Part of a small language model's weights.
Size: 12 layers, 3 heads of 64, MLP 768 ReLU, 6.91M parameters.
MLP neurons of a small language model. Each row is named by its layer, matrix (up: input weights; down: output weights) and neuron, and shows model dimensions 16-143. Each number is 128 + 32 x the weight over its row's rms, rounded and kept within 0 to 255. Numbers have three digits each.
After each neuron's rows, "fires before" lists the tokens most often just after its 100 highest values on Wikipedia text that the model never trained on. A number after a token or word is its count.

L4.up380:061135124131143148079125193098245097116175125100133145138107062133081147119110125133145094147046148144146118144152182112121123102147115138142092141162147138170114054135115086167155133094091142116141120164140106082126084008118114082168104144111166117189139187124130121148139115133127146138157132196156144185139151088188155150164140141125075148127071114103109118128096141125137121140118
L4.down380:117128177124100162141154166156149177117196107144119138166130125135106114175152133131134156077156126088177146168110124083088110154201129108136195141133148154150161134108163124156130160214110121077126077161169183105087124099122095106149146114135141142167115113106057178118117142080105133125125086082141096118171165133123115079069095184134141124104160140137138103117127108107120148054089
fires before: "-" 47, "\n" 16, "=" 12

L4.up101:054120128090142135112125178097168079100189144091106141148108076133154131136063143116124117128081129119102137087156210101161109146079083098118149112144115151208111089130092073142142142151078158108163087163174162049121084078111144090169124114067125136179142174141140137169157119141141158139114153168182161217130134082185127167119116149137084129103091085073107117111125160124159144163107
L4.down101:089057153102114145174150137126108220086145142123126140133110127166110104146204110139138132101098137135118119137114120066088080117140133087135112123118142159168142132117123158116133115174148103056148092219154107131074123119163134117111126098158142174160138067093089224125141107130141077071142090142172111172209146104147121088099104124155136097131205184051149152154156101057114142134156
fires before: "-" 46, "\n" 16, "=" 9, " •" 6, " Time" 5, "|" 4

L4.up744:112100182111065173144100156108159109121164162131160126125150090137118108070130169138134123076114152104055111091131070112115134142095130139156129217121152137151125078085103113125103092093080151088158142180115133123129137166133165124113095110114111139209149127120143139134142116148121029149099112103196034146154160131115157181116166159078083163141117139133108096150133197157155143173129
L4.down744:143117136102161086063095186131104115120099166135174109082123126132075176154182131144202127089153126111101146118098070120096200116101148153141114082120145223113111168144092154117109168168170086130140128105181179084128110144141112125124143162172057146108145148130131122157158056053083152158152147131148124119086141065157143143135091107115103108103136148152155136139144112120095106154169
fires before: "1" 46, "2" 36

L9.up556:138174161137160077071117111141119105142161151135155166102108144183076154172133133114085091133133175101091190157127167168118209062126159139096140145131111130120063132134122161106193015150127117124098112120188119144161095099153187100117177201109103118088116081112134122168082178127144147182177114136105141158079134065081117111160075119147108131129121120095202115129121117182132144144140
L9.down556:121150150190121099197053157167104095123144098188178080152143112132108169113141155158121101097104143156119159126095100071188103119081070120114209162116138161189127209125138149120155109111124112129142148137101080108133102134096116097148141083197138090147136069126077086141136095118136156169129126138188147157090137146099102144116111092157153146100122097053134159113111136145193123111097
fires before: "ed" 21, "ted" 9, "ing" 9, "d" 7, "ting" 4

L4.up163:083148140146103156075157109130158113115134142071137127117111094123135116117040184145109133143138130127124101122120156166158116147102172147122131124124073072218035122129125103104149126090052184122135126168173122102120091118135108137176135145053133126242125080118130121118140133144203107128120128174155130178134141112100154173109081140136097089170076082110103101101105177132096139191121
L4.down163:080069121111132146127160139148103255113156123147135118169082166160195066149155127147108218087110132118109168112119083127101125136107148121106109107099102142177130136153095125136166105126117146066144084255156124147139111095131094108107097123167130133129165098147085162124169128053127098153123134094137130160188120103114147144134096116170151156116134120097147134133118112000146117126154
fires before: "-" 62, "\n" 15

L9.up483:090136132159109110097149178148136128132136144064130116091131118175130144163132111156094101125148183114207135121159134145050134121115153096095167124136150118100108142098146111119181088138095082172093129111084127171187091122099209068142161103106140096138125086129150165190105168123171077204140174132138142116081152063104125121135084125128122159141179100100101133099107159126135127174117
L9.down483:154112141080120095129160088092131191129124129149097116059157161103116189134162190164106198070147177137116086103193151144123096138124121048134141185125171096071165127089063147140115099138101103125091168115081134160172097149100186129103147083097112163116139149058143165112050173130094127103151137124096107102151127096173097098160083156135081153087196164069123138105095060117091102149087
fires before: "ed" 30, "s" 28, " out" 4, "es" 4

L9.up88:137103097120164120134147115086109106119140116126122147077144115173080151175141125145176119126140181138138178116120159122074178108161139090149111133130092070170141135141152074168180118127107071125024174130104147129109127093112161095107127167080105159138093108103139160113121160124153176174131199149087143107131045092128137175108122106101110149175097177190094146098101169133148201099075
L9.down88:126175087135123134139125149085144119163122134173091125121160129160105132091127118163187178135133118109120104141080172099130128137179108076103136113102111120186107166141161085088123163168165070118110073100132122101121069105090117103104149125140124174147117121180098161113109090155164171078191214147098148087098124088156107068145119125088161180136111045091083093106080131029122186099146
fires before: "\n" 41, " The" 10, " It" 8, " In" 5, " This" 4

L5.up588:129140120164166126088091187126177085113118145143096135079179116132071169138126096120143100142099124110136112160152117106122150119152137215067064113101139146116182146102133134108130065141151137071131114122181120112155144042152107106142181186099131121152079105145141136236123150130098157157148129200153087183018141137169120126135107195115073149172106166112121170125176135130102114136103
L5.down588:097141116139145161139107149144114183145128183055110142145116081149143097157091164090148223117079159117111126050166130146144130165121112184150135094123079153085139199177168126145123161154141116099129144186095120181142139120087183127063083116103152093132137190108132104112063157099145152092115144143098141135130069149160183150128193200129075144128106179104098118108096109076073105167133
fires before: "9" 61, "8" 8, "mit" 5, "en" 4

L9.up136:123112123210124100144142173105146098154095090115131124084059134153126159150078124093107081147152140176145140126131114083091178066147119127116150142128118133134068145090127142090179091131151104191146138110169142200180100141083188099097196142047129126101115114097138177174076148124177096158174229153164166148088130091145121153150051187123105162119176116105143119070141138119140121145163
L9.down136:153096177082116141147143076139118132091187134129105129120135193109145162134119150143143154059092135107150089102141164099127044163115112104108168152119128138112130154144052143147105100148120131102070096154052152153158126123100188119097151126139167133152146170108113140131127135082109117160107115108139131122163097134188122170109109101112119158124209153079152174105076062166110130174099
fires before: "ed" 48, "d" 11, "s" 4, "ing" 4

L4.up358:144146144176170177151177125112109120113140144114118146067172116138174188181125130091129123103090164128110139105038160098070149085148127177156111104088094144093080112087116097165138107055127107144132157141112114125139173116092160022113124136114123126156152073105112121135155119106129084100130076153166099111107158140102164132149123184110060065148108137112175129142125188111089102132147
L4.down358:146115164082104126121162144121116105133124154095144066141142125134111181114117142123127159123143182104117104085138076133165154118184164151099116128180145121144141155135048142134067107155091166114057127180136125169125104115222133182090138155115100102093127158150208098147098115121134152139146071067111141089105143099052078116129131076125140136113094162144141134118079150134168182159138
fires before: " " 47, ")" 7, "2" 6, "8" 5, "9" 5

L4.up45:138131120141110119135086165101077119163100136134153158079152108134155134154134111072123124063121142079108170169041151128110111061088174099137120122115097091102163088145116127101197069133169096107059232081099122171142061158145145132108102172146146179076087116196133188132141161137126096115066185130108112175149115143116167115150139102128121151208151140132170137122053148135106194129134
L4.down45:111161144108094136116095143126199152082142121085116110145159047129123177135146202129132222140179165165133159155188124147127113178141083106104103173129132107161111133122123077185085162127042141128148105141144119117081163065142148104106143160150133105188130118093155159046134127152131160163154123179110087085156105100150082116098121140128067176101084117146095071065142160139123125110152
fires before: "\n" 21, " The" 14, " In" 7, " It" 5, " He" 5, "s" 4

L7.up746:172168132174187133124094170117175063095136143132131086101192137182149110152124130080129114104095126129153141121110144162099088159133070135093094153095094119153124147026175122158192086111151108130111175133187181127096114089164097088198159144128137119124109106122087122145170109167132104143131120135108138190093159143124126107133183220146076095148138111110144095103116155152089084149094
L7.down746:098049148106114092141163140133107178080124107143147176190128093130174120128104129100098174118143143168118143116116128136141149109121149189146087070165089107141203180191145157103169112167158109136145135164122131156107117129113143114086044180150163095129141187172105129088111065101135152127131123099118127088113119143149139100133181081088151178144106170099122127224083132053093154121099
fires before: "9" 54, "0" 21, "8" 6, " career" 4, "1" 4

L9.up628:044144147158120132123150133137190087075088113150159117099172094115151136113121152123155137101134082104038150179067106175181182123110171118066105121180164131125117097118160124166086043063095143187137102091097075133098126171138135152104080170104111140137105110091103172151084139161178097127064115139116097201120108099191116080146147129119114114130080149134144133153176161165145117148112
L9.down628:126115165234120112130104090154138125153197125161166120119183162158131149070083122147154175106111097099129122139086113135119174120154117105146159103149126201122091147109138154134067100130122123110148124090139121157134134086135140098106090100162141116133104145119129119227072156094101079095077098214104099166152096150191088127073119129068153146121080192127178093167131049139073131189109
fires before: ")" 48, "–" 15, "," 6, ")," 5, "1" 5

L3.up177:152096136155150139109150177136089063115146129125125098100125083104183100142117174070111103077151159074100136131103112121097130119154035160128102095143128142101126106113074094170109159157133133117156116163213102088076105071136212141203168169114152131117073132132157141136118118117114113165069143123144106126150036105126157180077149133164113139160145114170125143162087150163089043154118
L3.down177:117101124091119111090137105111169187126171185080156186103120069147142120149162230139185170142084125141124137175173124145110091114153108120127159105116120171134137161153112063127149081138098118132135153131111122103109155116104108124107123141184061192168161140113100169071095107134133098135112116104187112145215139165173091153113054125143132087086128123163134118101094153086139131115135
fires before: "\n" 68

L4.up522:096080160083134211150087135125153114130142150144161181120157028162141175080118147111070102084058149070041084100135129122170130104060174105206098180143099141118166158098137085114102079133141159141141132140121142156082094136156139115152082143059149175163163129146144114129151116185129096117061146131155116146107175126120136133097136076072098135131118128120133117107145150178118171179092
L4.down522:131173130044158127080086103135139111129079147155123125088123155139082095177143111160186157089139104130106185140157086133101170162087137126086103146131092178103144081121098146117152194142178066114126143102179125100129123207163098106130137146117087130157173145118169122161144062074079169193160137107135164133133157062148125176181114132115137182110127162147114151165186151101132145116144
fires before: "2" 30, "1" 15, "s" 15, "0" 12

L5.up328:118122179189191131077109176146153106151126118115120123123130103135123153146096092138126085054074128149132174154142151076126137116131144112138111134129108115167048050168154097116070111107151124212142140127102133113189151067098157063172194138146211127110073069107171143136163131108144061137149151148115105127145129103153143117181143120116082158117107126132151128087141147149080144173081
L5.down328:154110081147160138080138131151142186128120115148131143161101116095121097176069160099127164120095159149126127109139156120166087060106137117121096103168156123116069154160120102137096100113126188104105113137121086094128119102133121088179122093090152133133162171079137090117147171114156113083095127132118080080180113119134146141076167167124110114123126097129149155175097112191113075151142
fires before: "9" 27, "8" 18, "7" 15, "4" 7, "2" 6, "3" 6

L4.up280:081130090104156113115128138108119117141120148155113136064199144109159169137129101144124130092135165139131159139085209133091123090128161144169117151125116111109160098105097161132143056119164091134006168094128149139181166117105135079096116227124108134112101110183124146124123232155174159140156128081116109150132101121117181158173108135135116209186123139145110144099099178162138154111099
L4.down280:135167155071079134115120176092172176093132132066107129090141062148085127153172232090129228158180126159125121144135105142125108154097107101104104146120171171143091124125156097175109155160062102125141165102142129114097089048123199131104107122147129159157107090111130132038090138166125142096141132169106116114146088111125121088097120150091097116178133121088117117085147186067121105101145
fires before: "\n" 46, " The" 14, " It" 5, " In" 5

L3.up140:095147130208133090057120172131117085056194110166102141095091095112134181125111117062153103175082135085109133110144093100160130130029141177177132125146100153113137159163128150129168108118130161109093106167146151118110146081166142130141132142084152110164114102087145123171150142129102126176136116114211116137062125132126140104107107182088050098118147198127115153151165152137137115224157
L3.down140:094116099114148096131080129138067173156147172101153103155152122140060113105165141142157177090111134139100181141119180136080114069122159169093186121151122138145147156157162120100203114138109110118109198136135122206143068071125134080083114134157093102102154087153140028133080124140152101134130152088128132121184104172088118135126208112138091078079175081081099131144107138121110117133131
fires before: "9" 39, "–" 7, "8" 6, "3" 5, " |" 4, "7" 4

L9.up265:134135121152157180083133160115171108117168081109126111125164083159189110103121162139127145056107117118082150142147156080122117112126112113139101082191098157124122039094116091174155123057040142205135125181091148126091126113185093159136103114111142121137125146143149156157131150144141117158118124145131136145121159124164116145182102179142116134133070121120143045111145147142098127078094
L9.down265:165135131143099054129142142097167129162093111110118215129159116144160152157152157219167167128110060127152111161136140086144121130111208156121185142141134175086116152125101116132126125125178183136121121120122139157141119151102119125124139132183094119097118154191115163140116068105095123116136046177113133087104086084052144117117136160088101115198167080129143133152131146135128076020112
fires before: ")" 14, ":" 12, "–" 11, "-" 8, "):" 6, "1" 6

L5.up183:085124140111132109078131188140203095155151157084131117143110131157128145094107147170158090158066123121097103162148169129103127171131095135107118157153106110160102092143164133163138125123059169150154091143154121061101121054127090089152098097033095109136146124104149154183119115127151108162164157168151115135123143064123145116140043148115111132094039097113077079112127160148176082164130
L5.down183:087103161119114170143155152139103197075160111190158090148084146170181106142181136126090162073116141083186152126099105062071084127152128119130131092129117134148145122101131150090135107157145147067141085227153154148090102092141130114146148125185142146151135094106106155127137120086120142137105097107207102135182134132134127087081113141163151106111180164073156092145120101057108096137116
fires before: "-" 70, "\n" 11, "=" 7

L4.up230:113109186085129161151080113083182099123149124165198157079127092142171111101068139127089090083097130085087132077134126124068131123131122107169110180172150136136103126118109136123096059152083151123138100183122133131152128126158157123156097138133115152137133133153150130153125110149130118157078141177169034164129081125124142125093153123095086154163055108128159148141169168158176136143105
L4.down230:151134108120155113071089168143053135136081158155112131083142154145042168116162118160174136130145091128103163125089054094083175123101128154143115116132134192103104138113136138111136159151173095129133131142192173112125129116151123135104132173126063148163186132107108118149116052067090160157196136124151136133117157127131127148147128144095107126092168120127161107104137115134126109140179
fires before: "1" 28, "2" 18, "0" 18, "3" 5, "8" 5